python train.py --n_layer=19 --d_model=256 --n_head=8 --n_kv_head=8 --head_dim=32 --d_mlp=704 --vocab_size=1024 --activation="reglu" --norm="rmsnorm" --norm_place="pre" --norm_eps=1e-06 --positions="rope" --rope_base=10000.0 --rope_fraction=1.0 --qk_norm=false --attn_scale=0.177 --bias="none" --tie_embeddings=false --parallel_block=false --init="normal" --init_std_qkv=0.0312 --init_std_o=0.0 --init_std_up=0.0312 --init_std_down=0.0 --optimizer="muon_variant" --lr=0.00643 --lr_mult_o=1.5 --beta1=0.93 --lr_head=0.00367 --grad_clip=1.0 --warmup_steps=200 --schedule="wsd" --decay_fraction=0.771 --decay_shape="sqrt" --final_lr_fraction=0.05 --batch_tokens=[32768, 65536, 131072, 262144] --seq_len=1024 --doc_mask=true --train_tokens=687300000 --steps=6182 --dataset="wikipedia_en"
MLP neurons of a small language model. Each row is named by its layer, matrix (gate and up: input weights) and neuron, and shows model dimensions 128-223. Each number is 50 + 10 x the weight over its row's rms, rounded and kept within 0 to 99. A neuron's up and down rows have the sign that makes its largest values positive.
Before each neuron's rows, "fires on" lists the tokens most often at its 100 highest values on Wikipedia text that the model never trained on.

fires on: "ent", "ic", "oc"
L2.gate64:42 43 51 40 66 56 54 47 29 62 35 46 56 51 48 54 60 57 46 33 60 64 62 40 50 45 60 66 45 52 34 59 50 48 47 41 65 55 46 54 48 39 43 60 51 56 64 45 35 50 53 59 57 43 64 56 55 64 64 37 64 66 40 62 40 48 58 70 57 49 39 65 47 62 39 31 45 51 62 51 65 53 49 53 34 53 46 35 35 60 38 61 63 41 58 43
L2.up64:45 53 72 57 48 56 53 67 36 44 49 59 45 52 52 38 53 47 55 74 52 78 57 37 57 52 60 49 58 48 51 45 40 47 46 57 59 60 63 54 61 60 51 43 56 73 43 51 42 35 40 58 51 53 48 70 54 54 49 51 55 50 53 61 29 66 56 52 56 65 43 57 54 42 48 63 39 47 50 54 49 51 45 46 52 57 57 60 83 40 46 48 49 61 59 46

fires on: "r", "er", "e", "om"
L4.gate346:59 60 60 30 70 55 47 57 67 69 59 75 56 65 61 59 53 63 62 66 42 21 45 26 54 50 45 39 54 50 29 44 70 47 56 55 46 49 61 50 56 44 48 48 61 26 43 46 41 45 52 51 52 59 51 42 49 42 52 59 44 62 62 42 52 54 50 58 60 60 45 24 51 40 49 58 63 51 55 44 41 69 52 50 39 43 47 40 52 52 65 23 59 59 53 58
L4.up346:53 57 57 53 64 61 47 53 54 44 62 49 56 47 42 34 54 61 58 48 46 52 58 47 40 52 50 59 35 43 60 71 60 50 51 52 42 55 44 60 53 38 57 51 58 42 33 40 38 51 46 41 54 50 45 62 59 49 36 25 48 32 61 45 36 44 73 46 57 60 51 50 48 43 53 60 59 32 42 56 47 44 65 53 47 81 54 48 60 56 73 54 54 52 59 31

fires on: " a", " the", "up", "ay"
L13.gate537:54 41 41 44 67 54 60 38 73 39 56 62 51 61 61 45 48 40 59 52 54 58 53 40 66 59 40 45 43 62 56 50 36 60 43 71 67 58 44 49 42 55 64 50 69 47 55 66 35 53 60 52 52 72 43 43 62 65 67 46 51 48 52 39 54 47 63 58 54 47 66 46 63 52 60 46 52 48 46 44 54 48 71 50 58 65 40 41 64 39 39 42 52 44 59 30
L13.up537:72 35 51 56 55 53 76 52 49 40 57 36 48 47 34 35 39 45 58 47 60 66 43 32 40 44 46 43 57 67 51 59 55 41 62 63 43 46 44 56 50 45 49 49 70 70 51 54 56 45 55 46 65 49 54 36 55 55 55 44 35 38 60 37 70 60 43 42 32 60 36 61 48 36 52 45 59 41 52 69 41 41 41 49 50 35 58 29 47 61 31 38 40 39 58 60

fires on: "y", "g", "at", "e", "al", "l"
L5.gate612:42 56 50 58 68 41 44 60 46 35 54 50 46 33 51 56 31 47 25 52 60 30 53 37 58 47 52 42 50 66 62 47 62 65 53 39 49 32 38 39 46 62 53 38 37 65 55 43 42 49 42 48 49 46 58 55 41 49 48 53 51 46 63 59 53 46 44 54 51 56 35 51 37 52 28 48 43 44 42 42 57 52 51 64 59 39 56 63 55 56 51 18 55 47 39 47
L5.up612:47 43 37 57 56 48 53 36 63 47 47 53 53 55 54 51 45 48 49 66 41 60 50 57 52 44 53 52 61 66 64 57 33 58 74 44 59 59 25 46 39 50 72 38 45 41 40 35 58 45 54 38 61 31 42 53 41 55 31 48 55 50 41 54 73 49 50 56 48 29 49 43 36 40 43 39 45 53 44 48 47 62 52 68 65 69 47 61 46 43 41 39 47 59 55 52

fires on: "l", "g", " l", "ch", "u"
L12.gate633:60 57 41 52 56 52 48 54 22 41 38 52 52 46 73 66 51 75 51 42 53 62 54 51 58 38 54 62 38 40 56 48 47 51 52 48 58 54 54 42 62 59 63 57 68 55 25 59 41 36 43 48 45 59 47 45 68 56 45 67 49 44 45 37 42 60 54 47 48 42 72 46 54 54 32 44 66 38 63 55 49 52 48 39 66 41 52 38 35 65 66 43 40 50 31 31
L12.up633:67 63 50 52 33 47 46 45 47 37 44 57 35 50 61 43 46 74 47 68 36 36 45 48 51 54 43 37 46 51 42 45 45 50 54 52 47 50 48 50 45 48 66 55 54 52 48 62 29 63 50 57 58 57 28 51 56 59 45 54 60 56 71 48 46 47 27 63 38 64 41 55 54 48 25 53 40 45 54 62 62 56 59 43 51 49 54 38 45 52 56 58 41 55 55 57

fires on: "un", "in", "am", "um"
L4.gate693:51 52 37 45 61 73 47 56 53 39 40 44 55 47 72 44 58 50 59 40 43 47 53 47 28 39 52 57 42 57 38 35 44 31 43 63 37 33 54 59 48 38 49 40 35 46 44 69 56 48 47 55 55 45 60 52 37 38 50 48 37 63 60 46 61 52 45 47 39 59 43 38 40 64 50 35 45 64 44 49 41 49 38 52 54 45 49 66 55 39 62 43 48 64 30 48
L4.up693:69 31 49 40 31 60 46 52 35 47 58 52 49 77 40 60 49 39 27 61 57 61 57 62 50 67 42 64 47 57 52 50 49 66 65 65 45 48 44 42 47 61 52 63 53 55 55 34 53 23 65 67 57 45 56 51 53 48 47 63 45 68 42 51 60 53 49 43 47 64 51 50 54 41 54 63 65 46 45 32 41 66 46 43 56 54 57 54 52 44 59 57 29 44 62 47

fires on: "ig", "z", "g", "ul", "en"
L2.gate306:29 49 52 50 47 48 54 47 51 50 43 63 39 34 36 43 50 54 30 44 52 44 51 39 68 50 54 55 62 37 54 67 51 50 62 46 62 61 53 51 45 59 51 44 76 56 56 49 38 56 45 28 28 60 51 53 72 56 51 45 34 67 55 39 35 31 39 51 50 40 57 48 49 40 46 59 77 50 47 57 42 26 65 56 50 51 50 41 54 47 49 43 55 45 45 47
L2.up306:52 37 54 53 55 60 47 64 55 54 30 53 52 46 40 44 43 46 53 27 50 42 42 52 46 57 62 37 57 54 65 73 44 40 54 41 47 42 22 49 54 62 64 54 51 44 53 50 47 38 62 76 26 51 42 60 55 59 58 32 63 60 53 50 37 40 44 50 52 39 39 46 50 33 43 42 45 50 47 52 60 59 50 42 58 49 57 65 64 78 46 52 47 44 48 54

fires on: "o", "-", "er", "e", "el", "."
L8.gate423:55 43 47 61 64 54 39 57 48 51 74 45 49 39 20 36 55 43 54 34 55 53 49 49 49 64 47 62 47 47 27 56 43 48 47 51 32 49 44 46 40 55 45 43 72 41 50 46 60 55 56 40 67 55 51 38 45 69 58 35 54 61 63 41 58 38 54 58 44 53 58 57 59 35 50 55 50 65 54 57 45 60 62 39 54 42 47 56 51 68 56 51 57 37 62 47
L8.up423:51 52 61 43 59 53 56 56 54 62 47 63 46 50 59 36 50 39 55 49 44 47 52 52 66 54 42 52 52 27 47 56 30 52 48 56 67 53 44 42 53 56 38 48 72 50 40 44 45 46 28 42 55 51 42 59 30 40 61 35 40 43 69 48 44 55 52 48 58 51 43 62 37 42 49 58 48 62 67 53 51 57 49 45 43 58 43 61 52 52 49 46 33 72 36 51

fires on: "ro", "r", "o"
L6.gate509:49 44 63 25 59 58 55 50 45 54 58 76 40 49 38 55 44 63 56 47 48 37 48 41 64 58 63 37 35 35 46 48 47 54 67 30 52 39 44 42 61 45 49 41 66 43 50 40 39 58 24 46 37 78 57 41 64 48 63 60 49 44 58 54 45 41 35 43 47 30 36 46 68 56 45 67 47 52 49 56 51 52 47 41 57 58 56 41 59 54 44 36 52 41 40 45
L6.up509:52 58 41 30 62 57 47 75 48 55 46 55 45 38 52 42 44 47 40 64 62 51 65 62 48 66 43 54 42 43 50 46 52 42 60 56 55 44 41 34 50 51 63 46 43 61 62 43 45 45 62 22 47 39 63 54 48 54 50 47 52 44 44 51 39 46 69 42 65 53 58 67 46 35 31 50 45 46 54 61 41 45 59 52 54 54 73 41 56 52 51 61 62 38 50 42

fires on: "ou", "ad", "-", "ro", "u", "o"
L10.gate315:61 54 60 41 51 31 50 37 36 39 58 48 73 50 56 45 75 19 75 62 54 49 43 55 65 50 54 62 40 55 41 60 43 49 50 55 70 40 55 43 39 47 59 40 35 53 56 34 31 46 47 41 46 47 59 73 38 34 38 55 54 46 40 44 47 66 51 62 57 45 49 57 41 44 54 45 59 63 42 55 40 54 51 50 51 51 39 52 38 56 51 54 69 47 58 61
L10.up315:51 51 52 43 68 48 59 43 59 50 57 37 61 55 38 44 56 41 38 51 42 50 55 69 57 60 43 51 59 52 75 40 51 48 54 65 40 49 61 69 43 63 34 55 52 44 68 45 39 48 53 39 65 47 52 46 44 36 56 28 44 40 54 48 32 49 72 63 60 60 49 47 55 42 40 65 40 54 52 51 39 51 65 37 55 47 46 67 52 39 52 51 62 40 67 33

fires on: "o", "d", "w", "-", "he", "n"
L8.gate122:53 54 56 38 50 52 60 39 43 51 53 54 50 49 55 44 48 44 55 54 58 34 50 56 56 45 54 70 47 61 51 44 49 42 73 42 47 34 42 44 58 41 45 48 44 62 37 39 71 35 20 60 51 59 55 56 48 43 46 42 54 54 45 54 50 56 48 30 62 35 61 58 39 59 38 59 38 47 31 54 40 36 50 40 36 45 40 40 64 57 52 41 63 55 50 48
L8.up122:48 57 42 52 49 59 54 36 62 48 47 62 24 49 61 44 65 39 53 49 45 57 38 55 53 54 60 59 50 43 45 49 46 31 47 55 50 42 65 40 57 50 59 28 46 57 44 64 54 43 63 45 40 53 55 58 23 53 57 52 45 59 51 54 33 63 56 53 64 48 50 51 48 43 41 58 52 35 69 37 54 42 70 37 57 51 45 40 63 46 60 55 70 38 40 55

fires on: "s", "c", "en", "h"
L12.gate234:47 53 27 46 55 55 41 55 63 45 54 42 48 47 42 70 52 59 60 66 32 51 31 42 49 42 53 50 35 48 45 54 47 39 50 52 61 42 50 64 64 44 57 48 44 34 55 44 41 51 47 35 45 40 46 67 77 31 56 51 50 55 40 53 56 66 45 40 66 45 44 38 50 79 30 47 35 47 57 46 61 48 57 64 71 46 39 53 60 48 61 54 49 44 63 43
L12.up234:52 54 39 63 42 57 34 58 63 48 50 42 46 47 60 46 56 57 63 48 45 53 53 47 59 36 48 45 63 48 44 32 39 50 67 63 40 54 62 70 59 33 73 44 47 37 38 68 61 42 51 50 61 61 43 54 61 51 49 59 67 37 57 48 63 54 59 47 51 24 47 44 32 67 46 42 63 51 48 56 55 57 64 57 75 29 45 63 46 59 46 60 53 45 52 49

fires on: "e", "i", "ent", "us"
L7.gate311:52 51 67 42 52 45 45 59 55 43 40 58 46 41 39 58 38 44 47 48 38 39 53 51 65 71 48 44 64 52 49 38 48 44 20 64 37 50 54 53 42 55 50 40 33 43 52 57 62 41 56 52 44 49 41 60 55 51 50 57 42 54 51 62 46 33 59 57 41 49 50 37 32 64 54 56 41 40 41 53 44 64 40 56 47 38 47 58 48 52 50 63 58 67 34 29
L7.up311:63 67 59 39 50 46 52 46 57 62 25 51 62 63 54 46 53 53 38 60 46 52 56 57 64 48 56 57 49 54 43 67 45 48 39 52 59 38 49 35 62 60 37 69 61 44 51 58 36 46 48 52 58 49 25 48 61 56 43 36 53 70 59 46 53 51 39 41 61 46 47 48 64 38 48 54 58 43 38 53 48 37 31 45 65 49 51 41 34 53 39 35 52 40 48 53

fires on: "id", "r", "u", "end", "i", "er"
L12.gate553:67 39 29 73 63 51 32 51 66 52 52 44 66 59 47 56 39 46 57 43 43 67 61 54 38 39 44 55 56 58 56 42 55 61 49 54 40 52 64 54 41 62 55 64 44 63 65 25 35 30 61 37 55 41 60 40 47 61 55 65 53 71 46 54 47 31 39 44 36 36 45 52 68 50 62 53 43 46 73 40 50 66 39 53 45 36 40 44 49 59 56 53 46 50 58 41
L12.up553:54 40 35 46 49 49 39 44 55 40 65 69 38 58 30 37 35 57 38 53 66 55 58 60 49 40 49 55 52 56 43 31 48 54 45 37 55 55 60 55 48 31 49 54 65 42 40 40 51 35 63 74 47 51 41 55 39 45 56 51 60 55 45 37 58 45 48 60 50 39 63 41 69 36 56 62 55 86 63 51 41 63 46 61 37 54 37 67 46 62 40 54 57 48 48 53

fires on: "ir", "o", "i", "il", "ent"
L2.gate666:61 56 61 45 39 43 38 45 52 44 65 59 48 49 54 42 45 51 47 64 35 73 43 35 41 59 44 66 35 38 39 41 44 57 53 29 49 67 50 48 53 38 56 62 44 47 35 65 46 70 49 52 40 65 62 56 49 39 63 51 52 62 53 43 51 72 63 48 53 40 50 51 45 51 46 52 49 45 45 52 60 55 64 44 42 35 67 50 50 42 45 58 56 43 42 35
L2.up666:58 44 36 50 48 36 58 57 52 45 40 56 52 66 50 41 47 53 51 42 61 44 53 52 51 45 58 32 38 56 59 63 37 44 47 73 65 48 40 62 59 63 43 39 33 59 42 44 50 54 49 53 49 73 56 60 53 39 51 58 50 42 56 50 23 58 40 34 62 35 51 54 39 50 55 73 52 37 48 44 54 44 57 50 38 42 47 48 53 50 64 70 56 50 47 48

fires on: "g", "ab", " n", "e", "y", "i"
L10.gate619:52 82 48 36 49 40 56 48 62 58 55 41 50 49 49 45 39 57 41 43 37 43 47 55 56 54 55 47 40 34 54 48 58 52 40 30 45 32 27 30 40 46 49 52 30 38 46 55 35 43 50 45 58 62 77 51 43 52 41 73 35 52 38 58 40 44 74 61 44 50 58 46 46 41 47 49 58 59 22 32 50 51 50 47 47 42 43 43 62 56 76 46 57 47 45 36
L10.up619:53 58 29 44 47 47 31 49 60 51 56 51 47 49 66 49 39 51 44 48 44 62 57 33 39 43 43 61 37 48 55 35 68 69 49 66 41 41 57 59 61 46 61 53 63 48 48 59 57 56 25 56 60 42 85 47 54 49 57 38 58 60 35 63 51 39 34 52 47 33 46 49 42 36 52 67 61 55 49 30 58 54 61 39 49 48 54 48 48 37 67 50 52 43 41 52

fires on: "u", "ol", "s", "or", "l", "e"
L13.gate209:51 42 47 53 46 46 46 66 40 49 59 29 56 33 37 43 68 59 52 44 43 44 68 44 44 59 58 80 44 41 48 70 64 47 54 51 48 53 43 36 57 63 66 56 51 60 52 52 45 57 55 57 65 60 46 50 64 55 44 64 47 50 59 39 32 44 45 47 60 38 65 43 45 56 47 67 52 56 44 52 46 25 58 47 52 24 49 57 56 62 50 53 31 51 40 67
L13.up209:35 52 54 49 51 55 33 47 48 40 43 64 54 56 49 38 45 49 56 47 45 54 67 49 49 53 50 48 65 48 31 28 44 40 44 36 47 42 37 48 35 68 60 48 45 69 49 75 38 53 65 69 50 58 38 43 55 48 46 35 56 45 59 52 35 48 60 64 57 48 48 44 58 52 52 35 52 38 24 65 68 51 69 66 38 47 58 57 51 53 50 59 49 58 46 69

fires on: "ed", "e", "er", "ated", "ation", "ight"
L9.gate138:48 65 28 35 51 55 31 34 80 40 53 45 37 57 51 44 41 46 31 46 47 40 56 27 42 49 52 54 51 44 43 34 73 50 56 54 56 48 51 57 58 34 35 52 53 55 55 46 38 56 35 42 59 51 51 58 36 54 49 58 62 40 65 51 45 35 53 55 44 33 52 56 49 59 40 52 58 35 46 42 43 38 69 60 54 50 53 55 50 33 63 43 65 53 52 54
L9.up138:43 35 51 44 54 58 51 52 59 44 41 67 54 29 50 41 32 43 62 70 44 57 39 45 37 52 39 47 55 43 52 63 64 43 57 49 37 46 49 36 56 42 30 46 63 51 50 41 61 43 52 24 42 50 41 53 56 61 39 48 52 50 56 58 33 47 69 47 63 56 54 61 44 64 52 37 52 54 42 25 46 51 47 53 70 50 54 59 65 53 71 61 48 64 46 34

fires on: "ou", "g", "on", "e", "l", "an"
L6.gate163:46 60 44 62 56 60 59 52 56 52 51 72 75 69 52 43 44 77 42 52 45 75 53 52 57 57 58 49 50 51 56 56 63 72 38 44 56 49 42 47 45 51 46 49 46 58 33 71 56 60 51 55 67 71 56 53 61 39 56 69 34 61 46 67 58 48 60 50 55 54 46 39 59 45 47 56 84 55 58 41 64 65 57 64 60 32 54 63 45 64 65 57 45 35 60 32
L6.up163:44 48 47 61 32 45 66 44 54 62 57 42 49 41 47 47 51 47 58 42 69 46 60 39 48 33 47 68 30 50 63 59 50 58 56 46 63 55 49 45 54 75 50 48 50 59 45 43 51 54 43 45 56 33 73 39 54 55 54 61 55 53 62 52 42 44 58 59 42 49 53 65 40 48 50 49 53 55 67 41 53 36 48 61 48 46 20 51 58 53 60 43 56 48 59 46

fires on: " as", "o", "ore", "ly", "y", "ame"
L10.gate32:46 60 51 46 35 37 61 48 40 34 40 52 60 48 60 43 29 52 62 49 63 55 29 60 49 53 41 47 62 35 58 36 44 46 52 61 46 41 53 51 51 46 54 47 50 47 48 61 73 44 41 32 41 45 48 33 56 49 68 43 48 55 55 50 44 38 51 56 55 57 36 45 59 63 51 54 65 52 47 56 53 58 36 48 52 40 35 54 41 53 44 66 32 65 58 45
L10.up32:67 49 48 50 58 56 47 47 45 50 38 44 38 41 57 43 19 43 41 62 44 56 62 47 48 38 41 49 39 37 54 56 35 36 63 47 46 66 70 55 54 50 38 66 46 60 54 41 55 58 43 52 43 67 48 39 71 53 47 44 55 45 57 54 46 57 49 48 59 42 46 70 57 55 55 58 53 55 42 61 68 59 51 41 69 52 53 41 38 39 31 49 43 52 53 59

fires on: "ate", "y", "at", "e"
L5.gate268:28 34 57 40 67 51 43 56 41 45 43 57 56 45 62 62 46 64 49 57 41 60 56 52 53 58 47 42 58 60 53 63 59 62 47 41 58 58 49 62 61 69 48 54 58 41 40 48 61 41 48 36 51 21 51 45 47 56 58 57 45 60 67 73 51 39 41 44 49 38 42 52 48 59 55 50 22 40 58 58 45 60 46 61 57 51 67 56 40 58 43 22 56 41 52 38
L5.up268:41 53 28 48 34 63 51 50 66 49 53 33 45 47 70 48 53 51 44 56 54 50 70 58 50 55 53 47 43 52 33 50 34 48 59 59 53 44 45 57 52 54 57 59 41 34 59 45 32 58 54 64 63 59 47 68 31 67 24 70 46 58 62 45 61 61 54 52 40 66 48 49 55 41 55 42 39 66 55 55 47 56 50 51 53 51 51 59 62 59 38 52 47 39 42 66

fires on: "o"
L8.gate143:53 39 68 44 47 44 39 47 35 45 73 63 39 41 52 30 51 46 55 51 43 54 65 49 29 55 70 46 56 46 43 38 54 52 60 45 56 55 42 53 34 44 54 39 57 47 55 25 49 52 44 38 46 66 62 36 54 40 62 50 48 53 55 54 49 59 69 66 48 48 41 59 51 52 50 54 57 50 58 44 43 57 78 64 50 49 48 41 66 59 62 57 71 33 57 28
L8.up143:41 46 50 28 58 35 44 68 36 57 44 47 56 56 47 63 52 51 44 50 56 58 54 53 54 68 48 57 40 54 39 46 61 43 71 56 71 42 46 63 51 35 25 49 50 55 60 51 70 46 53 44 52 51 57 63 56 30 58 30 50 57 66 43 34 69 62 48 58 56 46 54 39 27 51 54 39 49 56 63 44 49 50 47 54 73 41 63 54 50 45 62 74 56 40 29

fires on: "es", "s", " S", " s", "h", "a"
L10.gate111:58 36 55 45 54 61 52 64 55 50 52 33 62 62 48 39 47 56 69 41 42 39 44 45 51 33 60 48 45 53 30 38 46 48 60 60 73 51 59 48 48 39 48 71 58 53 65 51 49 53 41 51 55 72 39 52 55 51 41 48 59 44 60 50 42 58 54 35 53 40 39 35 65 73 52 52 47 53 58 46 54 58 62 50 61 57 50 53 47 49 63 45 41 46 30 43
L10.up111:45 61 56 45 41 36 54 46 58 34 50 50 43 60 55 52 52 51 72 39 61 56 55 52 56 49 35 38 41 57 46 65 46 60 73 51 57 61 39 67 49 57 33 36 34 57 36 54 40 53 53 55 50 55 67 52 38 48 44 60 55 54 47 49 56 52 53 44 38 26 56 32 42 67 45 36 44 60 53 52 59 57 90 57 50 60 55 68 53 52 60 55 74 34 47 48

fires on: "ort", "t", "an", "ong", "on"
L12.gate382:72 62 57 37 67 38 65 54 46 62 62 48 69 62 45 44 57 49 48 60 68 61 55 57 42 22 36 42 48 34 58 48 52 40 35 48 28 48 63 54 46 47 39 51 58 43 50 75 52 45 51 32 63 52 61 46 50 67 58 59 39 59 65 40 60 40 55 61 59 55 46 33 56 46 61 59 64 64 66 53 51 38 42 73 64 50 50 60 45 58 34 52 53 49 49 54
L12.up382:50 56 43 51 45 37 61 55 49 50 48 58 57 46 41 48 65 43 46 47 58 45 42 44 59 43 29 51 39 36 54 42 35 54 41 61 43 51 53 59 42 55 47 44 46 45 44 55 45 57 63 55 22 57 58 35 46 58 43 65 47 56 64 36 42 36 63 60 67 34 48 68 51 64 52 63 56 52 46 43 31 57 52 62 68 43 40 48 56 53 53 56 52 56 58 37

fires on: "o", "i", "ish"
L2.gate9:47 69 45 35 44 36 53 30 42 58 48 60 44 47 61 49 58 37 52 62 49 45 38 38 52 60 55 44 59 69 51 46 46 27 44 56 58 54 45 59 47 50 55 22 40 34 49 55 70 42 42 42 49 55 55 60 49 59 46 47 44 50 24 51 45 49 72 43 51 23 63 34 49 30 51 65 61 36 36 59 44 61 31 57 37 48 34 56 60 50 57 63 42 58 56 48
L2.up9:61 59 55 71 54 46 45 39 64 48 64 30 40 41 71 51 43 54 48 34 49 59 58 64 41 50 57 53 46 72 42 60 48 44 36 50 59 54 52 56 48 57 44 46 56 45 55 52 54 31 38 52 54 58 41 50 60 52 36 50 51 62 54 56 31 71 41 52 53 58 47 65 65 42 48 55 55 38 46 58 73 55 49 48 59 55 45 48 79 22 43 66 49 44 40 62

fires on: ":", "ed", "um", "e", "and", "i"
L7.gate312:43 50 52 47 52 50 38 48 58 42 26 49 46 42 35 63 62 31 62 54 51 46 53 37 43 59 38 49 52 40 65 38 60 43 59 51 59 52 49 25 56 36 48 47 52 32 61 48 22 56 54 41 58 55 44 40 45 67 60 46 45 52 42 55 46 32 55 59 54 45 35 59 53 64 59 60 31 59 69 47 50 44 60 41 51 60 46 54 41 47 55 40 48 35 46 36
L7.up312:56 38 44 40 49 34 38 33 61 37 39 44 31 43 57 42 42 42 51 69 67 52 31 18 40 53 60 51 60 64 53 61 64 46 57 57 48 38 33 38 55 34 46 58 49 63 62 57 58 42 49 56 54 39 22 19 57 55 56 55 45 45 55 65 60 39 74 55 59 62 52 50 56 46 48 44 54 45 33 44 38 55 44 56 38 52 58 48 54 55 55 56 54 35 57 52

fires on: "ess", "ch", "ish", "y", "ies"
L2.gate660:57 46 57 56 63 50 53 49 51 51 60 41 58 42 61 43 53 43 46 47 44 47 50 42 56 41 58 46 37 68 52 68 52 57 54 27 54 62 72 44 47 50 48 46 50 40 39 77 29 52 50 52 70 57 48 62 65 42 26 39 66 58 65 37 39 44 64 60 40 54 56 59 42 52 58 50 36 46 51 56 57 50 42 55 58 42 49 53 55 45 48 47 34 48 53 48
L2.up660:43 45 58 58 40 48 46 58 55 53 44 37 39 39 64 49 52 45 39 51 40 48 60 54 60 62 39 47 36 47 61 72 61 61 37 47 54 73 63 56 49 37 47 39 55 47 32 59 55 42 61 45 59 67 58 49 57 46 32 44 73 50 46 33 45 48 71 60 53 49 63 61 36 52 32 54 42 50 36 73 63 29 47 42 65 46 40 52 42 40 53 59 38 33 45 42

fires on: "o", "m", " by", "ar", " with", "am"
L8.gate273:47 43 57 50 56 57 49 62 64 48 69 47 49 47 60 50 63 62 48 45 48 63 60 64 60 73 37 46 56 37 43 41 45 56 62 43 52 47 54 49 52 56 54 53 57 70 61 42 49 56 39 49 64 42 50 53 56 81 54 61 49 71 52 54 61 67 44 39 54 42 57 58 51 43 53 49 52 50 41 56 49 41 56 58 53 51 33 50 57 33 64 55 40 55 57 38
L8.up273:67 70 19 49 45 63 57 57 44 37 56 53 51 41 67 38 60 34 65 44 44 59 42 38 30 47 48 48 57 46 69 58 42 45 47 65 48 58 44 28 37 47 38 49 52 55 45 38 50 46 33 41 55 36 46 36 52 51 53 45 48 48 51 48 48 68 58 69 66 43 49 43 53 45 33 59 45 45 54 63 57 57 64 37 74 37 47 49 63 43 74 60 39 66 31 56

fires on: "i", "he", " m", "ay", "ic", "r"
L12.gate614:54 52 64 44 80 37 46 43 60 52 55 48 60 53 53 56 49 68 50 42 58 55 54 53 56 50 49 54 41 50 39 64 46 50 29 55 41 32 54 37 51 43 48 52 58 51 58 57 35 27 61 37 49 33 44 45 58 55 71 56 36 70 50 51 66 40 47 45 48 58 34 30 60 17 33 49 45 54 42 44 47 49 54 64 44 38 59 45 44 57 60 63 51 53 43 49
L12.up614:35 51 48 42 40 27 42 36 54 70 48 49 31 48 58 50 48 78 49 48 49 45 70 55 61 47 33 64 54 60 39 43 52 51 44 54 49 64 70 28 37 45 51 74 53 40 51 67 48 51 57 46 46 67 43 46 51 56 71 39 72 45 40 51 40 49 30 49 56 31 50 46 51 49 60 55 55 56 63 53 36 35 49 65 48 50 50 60 40 46 54 59 55 52 34 57

fires on: "ord", "g", "z", "L", "n", "j"
L4.gate438:30 51 54 54 52 54 70 47 37 61 64 28 47 58 29 36 43 66 34 40 50 43 45 50 57 58 44 71 50 59 58 41 42 49 44 48 41 44 44 69 56 67 38 51 54 54 48 48 36 61 67 48 47 53 45 50 69 33 54 61 29 49 58 47 36 60 59 49 54 59 46 44 49 42 61 49 64 49 44 60 54 53 49 50 57 43 48 55 46 51 59 37 71 36 57 37
L4.up438:49 41 64 50 55 36 34 62 60 49 29 28 45 31 62 46 39 48 49 35 55 47 50 38 49 45 50 49 37 50 58 37 38 41 59 42 56 64 46 51 52 61 44 40 50 46 34 68 70 63 56 65 60 38 42 52 66 38 56 56 69 54 45 47 47 52 44 57 60 33 39 31 58 57 42 43 61 51 52 52 62 52 45 43 51 54 54 50 47 41 54 52 34 52 57 63

fires on: " m", " a", ",", " c", " by", " the"
L15.gate561:40 42 48 48 70 51 62 39 53 64 39 68 50 31 55 53 51 37 61 47 31 32 50 56 43 53 57 57 56 52 40 39 55 41 51 63 69 51 41 56 31 60 49 57 53 60 45 50 48 37 62 53 55 59 37 50 55 70 60 37 58 68 51 42 68 46 63 39 52 66 53 49 51 53 49 53 42 52 51 52 64 34 39 42 48 46 60 51 55 41 38 50 47 35 44 59
L15.up561:49 51 60 57 52 50 46 54 66 47 49 61 46 52 59 34 54 41 58 44 51 43 50 52 42 50 55 51 49 57 53 66 64 57 35 43 31 54 57 40 33 51 67 51 52 65 46 63 51 43 45 40 45 53 46 52 43 41 48 23 45 47 49 43 50 34 37 38 39 71 36 49 38 38 63 44 43 41 44 53 47 41 34 49 40 53 43 53 52 58 38 36 57 60 50 51

fires on: "art", "an", "l", "am", "m", "h"
L11.gate513:53 51 47 61 57 51 53 55 65 30 52 42 41 44 50 54 56 52 45 52 56 48 69 52 32 68 48 37 48 43 50 55 47 35 52 51 54 47 64 43 61 56 67 48 46 44 44 47 60 40 33 48 46 48 47 45 64 49 62 49 58 41 35 69 23 73 54 50 59 32 48 48 72 37 57 63 76 60 53 53 36 34 47 49 61 46 41 70 38 52 60 44 32 52 50 28
L11.up513:64 58 55 56 49 60 45 52 57 23 70 47 49 53 71 37 53 59 53 43 31 60 44 45 56 37 53 51 67 52 45 43 38 44 56 57 43 49 58 47 38 67 45 55 43 60 54 29 63 57 31 45 44 41 57 45 45 62 54 52 58 42 50 56 49 41 60 62 44 54 52 67 59 63 42 52 55 40 50 44 51 54 52 33 60 55 67 47 60 48 45 55 31 27 64 61